{
  "n_layer": 11,
  "d_mlp": 2816,
  "norm": "layernorm",
  "weight_decay": 0.4,
  "decay_fraction": 1.0,
  "train_tokens": 1420000000
}
MLP neurons of a small language model. Each row is named by its layer, matrix (up: input weights) and neuron, and shows model dimensions 320-383. Each number is 128 + 24 x the weight over its row's rms, rounded and kept within 0 to 255.
Before each neuron's rows, "fires after" lists the tokens most often just before its 100 highest values on Wikipedia text that the model never trained on. A number after a token or word is its count.

fires after: ";" 41, " " 36
L7.up1885 [123 131 141 134 142 171 107 104 149 153 135  94 147 115 148 134 118 138 158 176 112 131  94 132 151 146 137 144 149 101 134 119 129 130 113 131  99 155 126 118 133 132 127 133 130 113 165 117 109 137  87 142 128  81 186 123 140 119 146 143 125 120 119 143]

fires after: " " 56, "1" 7, " the" 5
L7.up1193 [ 88 134 147 129 145  97 125 123 163 153 140 150 104 107 142 119  97 163 113  75 126 146 113  86  99 109  83 127 125 116 148 114 142 168 101 171 172  86 162 125 142 114 133 130 138  98 160 117 162 148 129 112 118 135 129 109 180 147 104 146 103 120 143 138]

fires after: "9" 58, "0" 21, " " 7, "." 4
L7.up80 [132 140 171  96  92 108 135 152 110 175 106 137 147  82 106 141 121 102 115 121 104 141 138 132 146 107 122 104 104 149  56 142 135 115 164 145 153 103 177 132  96 151 165 152 140 154 121 111 167 118 119 134 156 136 126 125 147 132 136 148  81 130 130 136]

fires after: " –" 23, " |" 23, " (" 5, " Switzerland" 4, "," 4, " United" 4
L7.up969 [164 135 130 143 144 132 118  99 137 110 131 127 167 119  51 104  71 107 125 136 114  97 129 124  93 122 110 120  95 142 119 103 111 128 108 147 104 141 131 125 125 129 135  85 144 132 103  98 108 100 131 165 148 172 146 121 157 133 155 168  94 165 139 147]

fires after: "1" 28, " " 26, "," 8, " the" 5, "0" 4
L7.up1553 [107  99 126 133 115  98 107 115 121 179 103 118 162 129 127 124 126 187 114 104 132 128  88 119 125 105 127 131 129 132 133 110 114 110 115 166 114 133 177  93 128 143 135 160 144 123 146  84 115 158  73 166 113 154 147 125 109 141 127 127  97 165  95 153]

fires after: " " 58, "2" 22, "1" 14
L7.up2523 [127 105 148  93 111 157 101 121 119 137  91  92  75 140 133 126  79  88 132 120  96 115 164 113  90 143 133 123 133  76 101 102 139 126 132  77  95 107 150 124 117 156  85 129 135 156 124 118 130  95 164 139 128 134 148 140  66  82 161 123 166 112 109 130]

fires after: " " 41, " (" 9, "oth" 9
L7.up817 [105 138 149 113 116 135 135  95  94 131 132 108 127 147 146 184 162  86 171 120  72 119 160  91  98 168  89  82 104 119 123 150 114 142 119 172 111 110 116 126  88 117 121 133 160 144 137 126 125 110  85 123 122 143 106 145 130 127 122 156 118 129 131  99]

fires after: "-" 30, "|" 15, " " 10, " (" 9, "," 7
L7.up601 [161 116 130 144  90  80 112 151 174 164 129 105 163 149 131 100 149 133  93 128 164 100 128 111 131 104 119 139 142 129 124 157 177 108 139 112 124 103 183 100 125 135 152 124 147 163 183 151 110  86  98 103 104 129  78  75 130 141 146 126 146 137 139 136]

fires after: "|" 30, " " 14, " (" 11, "," 10, "\n" 10
L7.up2486 [150  87 154 153 140 117 139  87 187 150  95 116 113 134 129 132 107  78 119 132  85 138 128 112 171 152 134 111 133  72 117 135 149 111 159 124 105 120 163 126 155 116 116 148 113 120 129 142 146 108 154 153 134 116  94 103 107 151 130 143 136 151 101 125]

fires after: " G" 24, "-" 21, ")\n" 8
L7.up762 [ 80 137 129 152 167 120 156  84  79 107 134 154 130 109 167 131 131  72 152 155 147 165 133 159 128  94  84 146 117 123 132 132 129 140 139 122 110  88 130 158 118 156 159 114 103 142 112 152 119 118 123 108 121 128 158 122 133 137 122 148 137 124 119 141]

fires after: " " 27, "-" 27, " (" 9, " in" 6, " |\n" 5
L7.up2693 [122  86 180 135  62 122 110 175 140 111 136 119 137 144 147 124 118 137 131 136  82 106 109 116 110 137 135  97 141  84 178 149 150 140 137 133 169 122 117 128 125 157 144 149 138 144  98 155 140 136 134 200 119 106 150 116  98 132 115 109 105 158 156 132]

fires after: "-" 45, "|" 34, "," 10
L7.up1609 [182 122 177 163 120 126 112 118 162 143  96 150 125 115 104 153 132 136 107 147 131 113 105 134 147 175 132 142 103 111 105 130 150 123 124 151 167 108 115 163 107 125 109 141 127 121 112 125 168 120  73 139 167 149 111 128 114 117 163 110 122 133 138 156]

fires after: "2" 55, "1" 9
L7.up1628 [178 112 112 137 101 156 151 179 141 125 148 148 141 102 118 147 131 137 104 121  85 153 137 135 158 156  95  83 122 108 143  74 115 132 124 170 143 131 100  97  94 193 123 123 123 129 143 108 109 148 153 159 134  79 159 120 122 141 129 139 116 121 100 164]

fires after: " " 41, " |" 6, " (" 5, " URS" 4
L7.up2250 [ 98 153 133  75 131 141 133 127 149  80 146 135 166 129 159 139  76 144 190 143 126 107 118 132 150  96  90  83 105 118 163 136 123  80 102 146 162 116 124 113 119 147 112 142 161 102  98 123 119 104 114 127 134 124 121 103 139 116 107 145 136 117  94 151]

fires after: " " 42, " (" 8, "'s" 6
L7.up1620 [142 122 162  78 123 127 167 164 158 164 126 150 165 111 153 118 109  97 142 133 111 135 121 107 130 106  66  99 103 127 132  93 130 112 177 138 156 120 155 134 122 107 131 130 137 124 162 163 138  64 119 139 115 147 116  91 126 102 156  94 132 124 147 122]

fires after: "2" 39, "9" 19, "1" 18, "0" 8
L7.up2436 [127 106 140 134 133 167 144 155 145 110 158 119 156 116 164 146 160 130 100 149 125  92 116  96 116 107 167 136  80 139 119 173 135  99 167 104 168 167 172 129 105 117  97 150 135 132 155 145 181 113 121 139 138 133 107 106 139 122 129 147 167 116 110 163]

fires after: "," 32, " a" 11, " (" 9, " tools" 4
L7.up2003 [193 109 161 126 134 141 200 110 133 134 117 155 152 100 138 106 128 138 124 133 148 119 112 151 129 147 139 155  36 134 175 119 122 112 140 122 137 101 119 135 120 162 138 108 145 181 144 107 165 167 110 136 101 133 129 135 109 106  96 117 102 142 105 159]

fires after: " |" 51, ";" 20, " " 4
L7.up148 [146 151 135  82 123  78 138 123 142 122  64 148 124  79 112 109 113 105 103 105 101 176 140  84 156 134 147 103 118  88 104 155 116 144 108 128 119 123 156  83 121 123 156 128 104 157 136 138 107 148 120 130 128  96 111 110  99 119  96 145 117 134  86 140]

fires after: " " 62
L7.up123 [121 111  90  98 135  97 160 104 189 153 134 168 109 100 103 132 102 138 159 145 168 105 146 149  74 140 136 108 116 118 171 138 109 120 140 151 139 109 156 120 144 138 136 147 163 135 122 117 150  83 120 165 161 157  98 123 118 114 100 171 158 108 157 118]

fires after: " as" 18, " is" 16, " a" 13, " an" 6, " \"" 5, "," 5
L7.up1224 [ 89  80 234  94 118 107 132 132 124 125 128 135 206 151 106 173 141 146 129 154 123 131  60 117 100  84 188 117 124  90 136  95 133  64 100 129 129  85 146 104 149  99 144 148 148 145 151 124 114 176 103 129 113 105 120 112 139 152 141  97 108 156  60 163]

fires after: " " 41, " |\n" 13, " the" 4, " Australia" 4, " about" 4
L7.up480 [128 133 127 125 159 127 107 123 139 109 124 108 160 162 122 144 136 128 124 147  88 173 112 130 163 147 111  87 129 150  78 121 153 111 114 168 189 110 136 149 133 157 141 131 154 103 130 105 127 163  85 165  63 126 124  95 127 125 156 128 138 113  96 172]

fires after: "," 18, "." 11, ":" 10, "8" 9, "5" 7, "7" 6
L7.up1175 [143 114 144 142 137 151 153 126 143 128 116 169  97  60 121 160 131 125 150 122 125 141  90 130 146 108 162  96  71 126 128 114 115 128 132 128 138 106 122 141 115 137 120  93 111 107 159 123 120 117  92 145 130 141 115 103 138 159 127 100 139 161  85 165]

fires after: "|" 50, " |" 16, "-" 11, ";" 6
L7.up27 [126 108 197 117 107 123 109 160 148 147 130 164 141 107 160 151 128 152 159 139 100 109 119 123 143 135 141 106 144 105 169 141 158  92 134 139 143 134 137 100 129 125  89 140 139 131 143 139 136 129 133 124 112 145  71 100  65 121 104 121 110 123 104 161]

fires after: " " 50, " −" 7, " (" 5, " |" 4
L7.up2427 [107  91 116 173 127 120  81  95 132 160 125 151 164 154  81 160 125 110 112 124 124 107 110 130  80  86 182 120 142 123 139 114 107 129 152 155 138 134  89 130 120 132 149 102 178  90 111 130 110 131 108 151 167 114 146 111 168 118 104 119 130 111 118 123]

fires after: " " 57, "0" 4
L7.up1520 [132  70 154 139  86 126 143 108 148 109 123 157 130 107 122 155 114 144 124 153 122 108  95 126 137 120 124 119 107 102 114 110 160 135 128 117 123 128 125 126  82 111 134 150 170 119 146 110 143 138 133 135 141 113 143 132 119 102 126 136  92 154 111 162]

fires after: " " 63, " (" 16
L7.up2408 [118 162  90 111 136 166 135 100 116 161 117 117 147 119 129 126 131 131  89 134  93 121 132 115 119  96 122 133 142 122 173 144 113 115 110 129 156 159 184  99 127 113 155 153 106 159 138 120 104 112 142 109 105 152 144 135 142 128 148 147 131 138 150 151]

fires after: "9" 85, "1" 7, "0" 5
L7.up962 [101  93 143 128 126 109 148 152 142 109 102 114 154  87 145 109  83 177 129 131 121 107 134 119 116 159 104 164 131  90  92 167  89 136 134 110 155 145 152 115 150 139 147 133 147 163 106 148 118 116 142 139 120 135 154 134 105 177 171 112 140 151 125 135]

fires after: "2" 49, "," 21, " the" 10, " in" 7
L7.up2582 [143  78 153 158  87 129 126 161 140 114 137 136 108 132 113  94 102 171 167 161 129 169 145 135 146  89 141 121 125 146 145 136  75 147  91 147  97 133 150  97  76 136 137 116 118 122 120 126 183 107 112 117 147 100 138 122 117 167 124 141 136 130 126 136]

fires after: " " 52, "." 7
L7.up1625 [112  70 124 150 159  95 134 113 134 143 114 131 143 102 164 142 104 131 119 136 151 136 102 140 125 150 134  78 112 128 165 171  71 155 115 148 140 154  79 111 114 149 143 161 170 115  99 107 148 133 117 126  79 100 104 154 104 139 110  78 162 118 125 147]

fires after: " |" 39, " on" 15, ":" 8, " January" 7, " On" 6, " June" 5
L7.up1608 [123  79 164 119 119  94 116 144 120 103 112 181  91 135  99 124 103 131 131 130 150  97 140 102 117 137 142 119 132 135 164 150 143 109  99 136 137 130 159 137 117 134 154 149  96 129 133 132 146 168 140 140 128 148 115  90 168 115  96 137 105 133  59 166]

fires after: " |" 38, "|" 14, "6" 10, " G" 8, "2" 6
L7.up1914 [ 96 129 121 170 152 116 131 131 147 164  65 135 173 109 137 163 136 138 124  98 101 131 151 130 135 135 161 153 113 133 122 117 151  84 123 164 186 101  94 106 150 157 116 105 126 129 152 133 154 151 142 165 142 134  92 104 118 141 156 124  99 147 144 117]

fires after: " |" 28, "-" 26, "Z" 6, "," 5
L7.up2729 [169 122 144 104 106  97 162 142 115 125 119 138 154 115 135 115 114 107 118 174 107 154 155 144  73 149 127 102 118 111 143  74 133 101 150 111 152 142 150 131 145 149 124 132 168 138 148 161 176 114 114 130 154 104 100  86 120 107 104 168 118 133  91 136]

fires after: "1" 33, "2" 28, " " 16
L7.up396 [150 111 166 151 181 146 161 103 105 150 144 174 132  93 127 121 118 139 109 120  87 136 128 111 153 157 123 146 145 163  95  95 118 116 125 121 189 145 157 177 135 146 123 139 145 116 166 110 130  98 108 123 136  82  88 130 141 107 160 148 105 159 108 109]

fires after: "1" 35, "2" 20, " " 12
L7.up670 [112 141 172 138 115  97 128 146 130 117 115 180 106 127 114 172 120 164 103 144 145 115 117 120 114 138 133 119 143 123 161 108 144  78  97 159 140 119 140 118 114 139 118 125 154 127 135  89 142 123 129 110 132 140 162 138 128 116 143 135 152 119 111 131]

fires after: "1" 55, " " 27, "2" 11
L7.up288 [179 117 101 127 140 161 152 137 118 126 123  90 124 148  84  99 118 135 169 134 119 123 138 118 128 114 102 153 116 146 142 112 110 142 143 159 157 121 165 106 112 149 126 129 142 160 151  99 130 109 135 135 166 121 150 108  99 123  95 104  96 133 110 146]

fires after: " " 71, "ú" 8
L7.up367 [121 132 126 116 152 157 116 144 146 163 113 163 101 131  91 137 136 160 156 137 130 158 114  99 143 109 128 114 127 127 106 109 157 111 116 111 156 141 125 116 145 127 108 112 118 114 125 141 150 126 111 126 116 157 159 121 186 129 103 123 146 129 147 101]

fires after: " " 38, "1" 16, " (" 6, "2" 4, "," 4
L7.up2606 [138  67 116 129  82 129 139 110 139 157 122 158 111 150 143 100 125 130 119 156 105 131 118 122 107 118 116 133 129 139 144 105 109 161 133  82 163 109 147 126 126 157 177 172 111 130 113 104 140 125  74 144 124 139 130 125  99 125 120 144 122 105 109 111]

fires after: "4" 17, "3" 14, "2" 14, "1" 10, "0" 10, "5" 9
L7.up2033 [153 152 114 166 140 145 116 112 160 137 128 135 117 100 120 163 124 117 134 132 103 116 123 146  92  98 126 111 124 110 133 144 174 121 131 132 116 105 121 107 147 162 127 169  97 101 205 130 176 171  90 160 152 107  67 106 121 187 164 155 109 138 106 137]

fires after: " " 36, " |" 21
L7.up168 [139 127 154 170 166 159 135 143  96 124  88 111 153  91 128 124 155 104 120 181 111 120  68 117 129 152 140 124 127  96 129 126 106  73 113 144  95 119 120 114 102 119 109 130 158 130 122 124 139 180 133 154 117  85 125 100 130 103 137 127 143 119 160 168]

fires after: "-" 33, "\n" 13, " \"" 11, "od" 4, " Ministry" 4
L7.up2052 [151 130 149 147 135 152 138 129 138 141  89 165 146 152 182 132  95 129  98 151 148 111 132 142 113 134 122 117 107  86 148 138 130  96 109 120 132 138 127 121  95 137  86 102 148 126 116 172 134 128 179 147 136 116 145 130 125 124 124 164 153 131 137 148]

fires after: " |" 26, ";" 23, "1" 6, "field" 4
L7.up1257 [136 168 178 164 123 139 144 156  91 118 117 164 130  76 130 116 159  79 168 189 137 124 101 101  74 139 143 143 111 105 137 169 126 127 129 127  97 153 134 134 102 127 118 123 143 114 130 135 144 158 103 143 133 106 115  94 117 142 147  80 112 141 163 138]

fires after: " " 34, ":" 12, "\n" 5, "'\n" 4
L7.up312 [148  87 132 131 101 118 131 142 170 141 132 136 148 146 117 171  76  89 160 120 118 128 122 153 138 127 113 110  82 154 168 128 145 106 155 151 145 145 107 145 144 130 177  86 135 102 109 116 163 159 103 129 125 120 108  85 117 128 109 140 114 160 122 133]

fires after: ".\n\n" 47, "\n\n" 8, ".\"\n\n" 5
L7.up1263 [182 124 125 116 127 134 133 134 137 130 121 142 137 116 126 174  97 113 151 201 139 123 131 107 126 155 135 130  51 124 166 142 127 126 111  90 125 118 131 161 164 130 125 131 129 149 155 155 107 152 166 148 131 125 140 138 107 162  80 152 132 110 111 139]

fires after: "9" 54, "0" 9
L7.up1307 [133  71 135 158 152 127 174 149 144 144  90 143 131  65 160 103 147 118 122 117  97 134  98 133 127 143 106 128 103 116 122 123 133  87 159 147 146 117 177 145 101 118  97 138 166 132 119 187 143  71 143 172 140 102 123 105 161 132 117 116 142 163 150 130]

fires after: ".\n\n" 19, "==" 16, "." 10, " of" 6, " life" 5
L7.up132 [ 85  87 131 158 161 128 112 102  90  89  97 134 134 144 139  91 111 111 138 152 157 182  87 161 159 136 102 135  98 125 155  99 104 126 133 131  92 130 116 102 158 153 134  85 117 123 109 157 135 106 151 130 131 119 118 101 167 145 151 109 156 142 122 145]

fires after: " " 42, " –" 9, "1" 7, " (" 6, " |\n" 5, "2" 4
L7.up2317 [122 146 125 160 126 130 163 121 125 168 115 127 122  79 153 119 144  85 160 146  94 116 124  83 144 176 164 149 124 164 124  92 130 137 163 161 163 120 149 131  96 104 116 111  95 139 120 169 123 101 110 133 168 161  75 115 117 117 114 125 157 132 153 121]

fires after: "2" 60, " the" 6
L7.up321 [103 102 165 151 109 145 108 124 164 166 123 100 116 160 142 128 106 149 145 139  81 136 179  85 151 176 164 126  72 108 121 112 110  87 124 147 120 113 119 158 112 151 144 139 136 148 153 122 141 115  86 149 125 139 126 137  86 151 137 134 139 106 143 118]

fires after: " " 27, " (" 16, "8" 12, " the" 8, "0" 7, "9" 6
L7.up259 [100  98 167 103 136 155 157 144 129 152  92 144 129 144 163  92 119 145 172 132 110 131 134  97  89 106 166 133 126 156 155 134 127 102 134 115 137 148  96 100  82 138 158 113 146 113 130 162 132 126 112 109 109 119 104 115  96  78 110 169 165 150  92 107]

fires after: " " 31, "2" 15, "1" 11, "field" 5
L7.up725 [ 86 111  66 120 123 111 118  98 151 117 142 117 153 136 107 126 136 155 142 144 134 118 143  99 159 126  76 126 130 152 133  87 174 127 111  83 134 164 145 142 111 143 167 129 127 107 140 119 127 121 171 124 135 177 134 107 161  97  80 109 114 100 107 109]

fires after: "." 35, "," 10, ".\n\n" 7, "==" 5, " She" 4
L7.up1677 [176  83 130 142 107  90 122 155 103  74 114  85 144 144 141 150 114  78 138 181 121 143 152 122 117 114  95 130 125 135 124 172 160 137 119 146 148 135 142 157 109 102 180  96 145 120 146 136 125 163 134 123 144 131 123 119 104 166 146 103 120 103 105 155]

fires after: " " 43, "1" 11, " on" 8, "0" 5
L7.up1176 [126 127  82 141 128 159 105 151 151 163 108 139 155 122 106 141 131 129 148 152 128 112 115 111 132  98  92 115 117 129 148 136 122  80 110 135 161 113 122 165 108 198 133 138 164 120 155  90 178 127 121 134  99 165 119 145 154  95 103 139 114 128 121 121]

fires after: " " 55, "," 6, "2" 4, "0" 4
L7.up1746 [122 107 125 183  92 115 149 105 175 171 109 180 117 112 120 111 119 119 134 125 115 136 138 110 105 113 177 134  83 114 132 133 150 126 134 125 147 142 160 161 136 176 105 146  95 128 177 146 127  82  78  97 134 118 107  89  92 126 134 142  95 181  82 144]

fires after: " " 38, "\n" 14, "," 10, "1" 4
L7.up2656 [150 148 165 139 127 115 120 111 154 137 143 139 106  98 135 138 145  97 131 114 104 127 161 100 141 158 169 134 136 127 129 134 172 120 109 117 110 142 154 156 123 206  97 167 139 115 170 113 131 117  93 105 115 114  90  99 121 130 118 155 149 141 112 126]

fires after: " " 37, ")" 9, ";" 8, "-" 5, " |" 4, "1" 4
L7.up1420 [166 140 139 158 119 126 149 141 135 108  93  83 152 150 102 166 115 148 148 145  98 165 112 112 115 174 131 125  82 125 115 137 134  90 150 110 113  87 152 129 107 124 129 111 160  82 144 120 135 130 146 141  88 109 115 125 152 155 139 118 147 118  92 160]

fires after: " " 41, "–" 33, "2" 10, " to" 4
L7.up1864 [169 121 109 146 120  93 134 128 164 136  65  90 146 135  92 125  97 109 135 168 138 136 186 150 148 127  87 138  83 123 137 125 115 129 143 152 147 134 146 167 125 167 125 117 159 123 148  98 161 104 128 160 142 121  85 109 164 133 168 157 102 155 118 148]

fires after: "\n" 21, " a" 14, "um" 10, "oth" 8, ")," 6
L7.up690 [154 100 121 115 143 117 145  91 126  96 166 144 159 144 130 107  94 173 117 140 112 189 127 140  99 147 114 128 131 130 135 157 129 100 138 128 150  98 153 137  94 121 144 141 157 129 120 108 160 123 165 123 178 143 136 106 163 108 127 139 157 131 107 139]

fires after: " " 68, "1" 5, " These" 4
L7.up2709 [139 104 122 124 129 124 159 131 125 186  72 165 131  77 106 150  82 127 137 158 144  97 126 132  73 155 108 101 130 133 138 113  73  95 177 105 143 159 158 151 130 120  95 103 128 154 105 105 151 121 118 119 124 117 130 100 117 107 132 107 106 131  89 129]

fires after: "9" 39, "1" 17, "8" 9, "0" 5, " a" 4
L7.up698 [136 117 127  81 180 165  97 105 120 131  59 139 144  96 149 134 106 150 125 155  79 181  93 160 135 159 126  78 124 109 167 126 129 137 137 151 127 108 186 107 153 154 182 155 136 133 136 137 110 132 128 113 143 128 154  74 181 147 100 108 157 130  93 128]

fires after: " " 99
L7.up697 [ 92  75 119 131 146 116 125  79 187 133  96 145 163 116 120  98 102 189 112 143 147 105  52 100 126 145 106  94  93 116 130 130 106 137 157 135 172 134 149 121 118 136 156 153  97 100 132 118 111 126 174 138 152 108 141  98 140 117 153 138 186 124 117 141]

fires after: " a" 13, " was" 12, " as" 11, " is" 9, " \"" 7, " the" 6
L7.up2081 [102  92 128  96 117 119 105  93 132 134 139 143 140 141 138 169 158 150 135 144 144  75  92 149 149 104 143 121  96  63 174  75 165 101 138 107 129 168 121 164 113 151 105 110 110 173 124 119 120 164  92  93 121 127 146 115  91 137 115 117 150 146 108 153]

fires after: " " 47, " |" 27, "," 4
L7.up556 [152 120 152 150 119 101 131 126 125 132 114 129 132 134 110 146 106 129 151 152 139 120 115  90  95 131 137 144 112 116 160 116 104 144 115 115 122 125 156 166  96 143 130 137 101 117 127  74 152 125 109 141 126 129 120 124  87 138 125 113 125 105 130 147]

fires after: " " 59, "\n" 13, "0" 5, " |" 5
L7.up2295 [149 130 111 128 144 126 167 150 152 123 134 107  95 141 159 123 133 120 154 140  75 154 111 126 108 121 137  85  83 137 155  95 138 160 134 125 108 119 110 116 125 169 117 101 142 105 113 147 159 139 122 141 145 109 126 140 106 166 148 156 145 133 115 130]

fires after: " |" 34, "|" 17, " R" 15, " " 6, "3" 5
L7.up752 [141 101 141 139 118 108 154  97 156 118  65 124  97  87  99 183 127 149  78 154 136 133 160 117 169 116 178 132 117 127  87 118 141 102 105 149 105 115 136 113  90 131  96 132 149 157 148 136 103 138 124 122 147 131 128 115 126 130 108 136 108 123  77 129]

fires after: "0" 39, "9" 21, "2" 19, "1" 7, "–" 5
L7.up1433 [141 121 118 137 143 145 127 129 105 138 147 151 140 147  96 174 134 135 160 168 124 173 135 118 148 146 135  91 147 117 114 163 111 145 112 135 123 120 147 181 138  98 141 140 188 131 113 169 156 147 106 126 126 108  84 105 126 115 115 117 145 164 141 117]

fires after: " " 36, "2" 14, ".\n\n" 8, "1" 5
L7.up2377 [137  91 145 112 118 128 120  91 116 155 121 134 130 117 105 128 127 153 139 124 154 110  74 129 102 105 116 122 126  93 123 146 117 164 169 128 173 156 136 121 118 103 144 152 111  96 127 164 110 132  84 107 139 123 129 129 137 178 125 165 166 112 134 158]

fires after: "2" 17, "0" 16, " and" 13, " or" 6, "1" 4, "7" 4
L7.up908 [ 72 107 143 139  97 111 144 122 119 139 135 144 127  89 134 139 122 127 105 169 150 166 109 176 153  98 151 118 100 114 103 154 156  96 134 119 143 113 114 114 121 137 111 132 162 120 166 140 127 122  96 146 103 124 131 127 130 148 119 115 124 120 114 142]

fires after: " " 26, "1" 25, "2" 14, " the" 6
L7.up344 [131 165  99 136 132 111 146 119 130 101 109  89 100 104 133 118 155 112 104  56 107 119 106 100 129 115 134 146 109 135 114 138  84 111 137  95 139  94 182 109 110 152 119 144 172 110 145  81 153 152 112 120 115 159 119 102 122 129  76  95 103 119  93 135]

fires after: " " 58
L7.up1773 [111 145 164 123 126 118  97 154 107  88  99 149 146 103 149 141  92 175 146 152 119 115 149 126 113 100  86  93 129 162 129 118 144  93 150 145 113 133 156 138 156 138 117 102 142 112 134 151 125 118 114 141 145 120 153 128 135 147 117 126 112 113  99 142]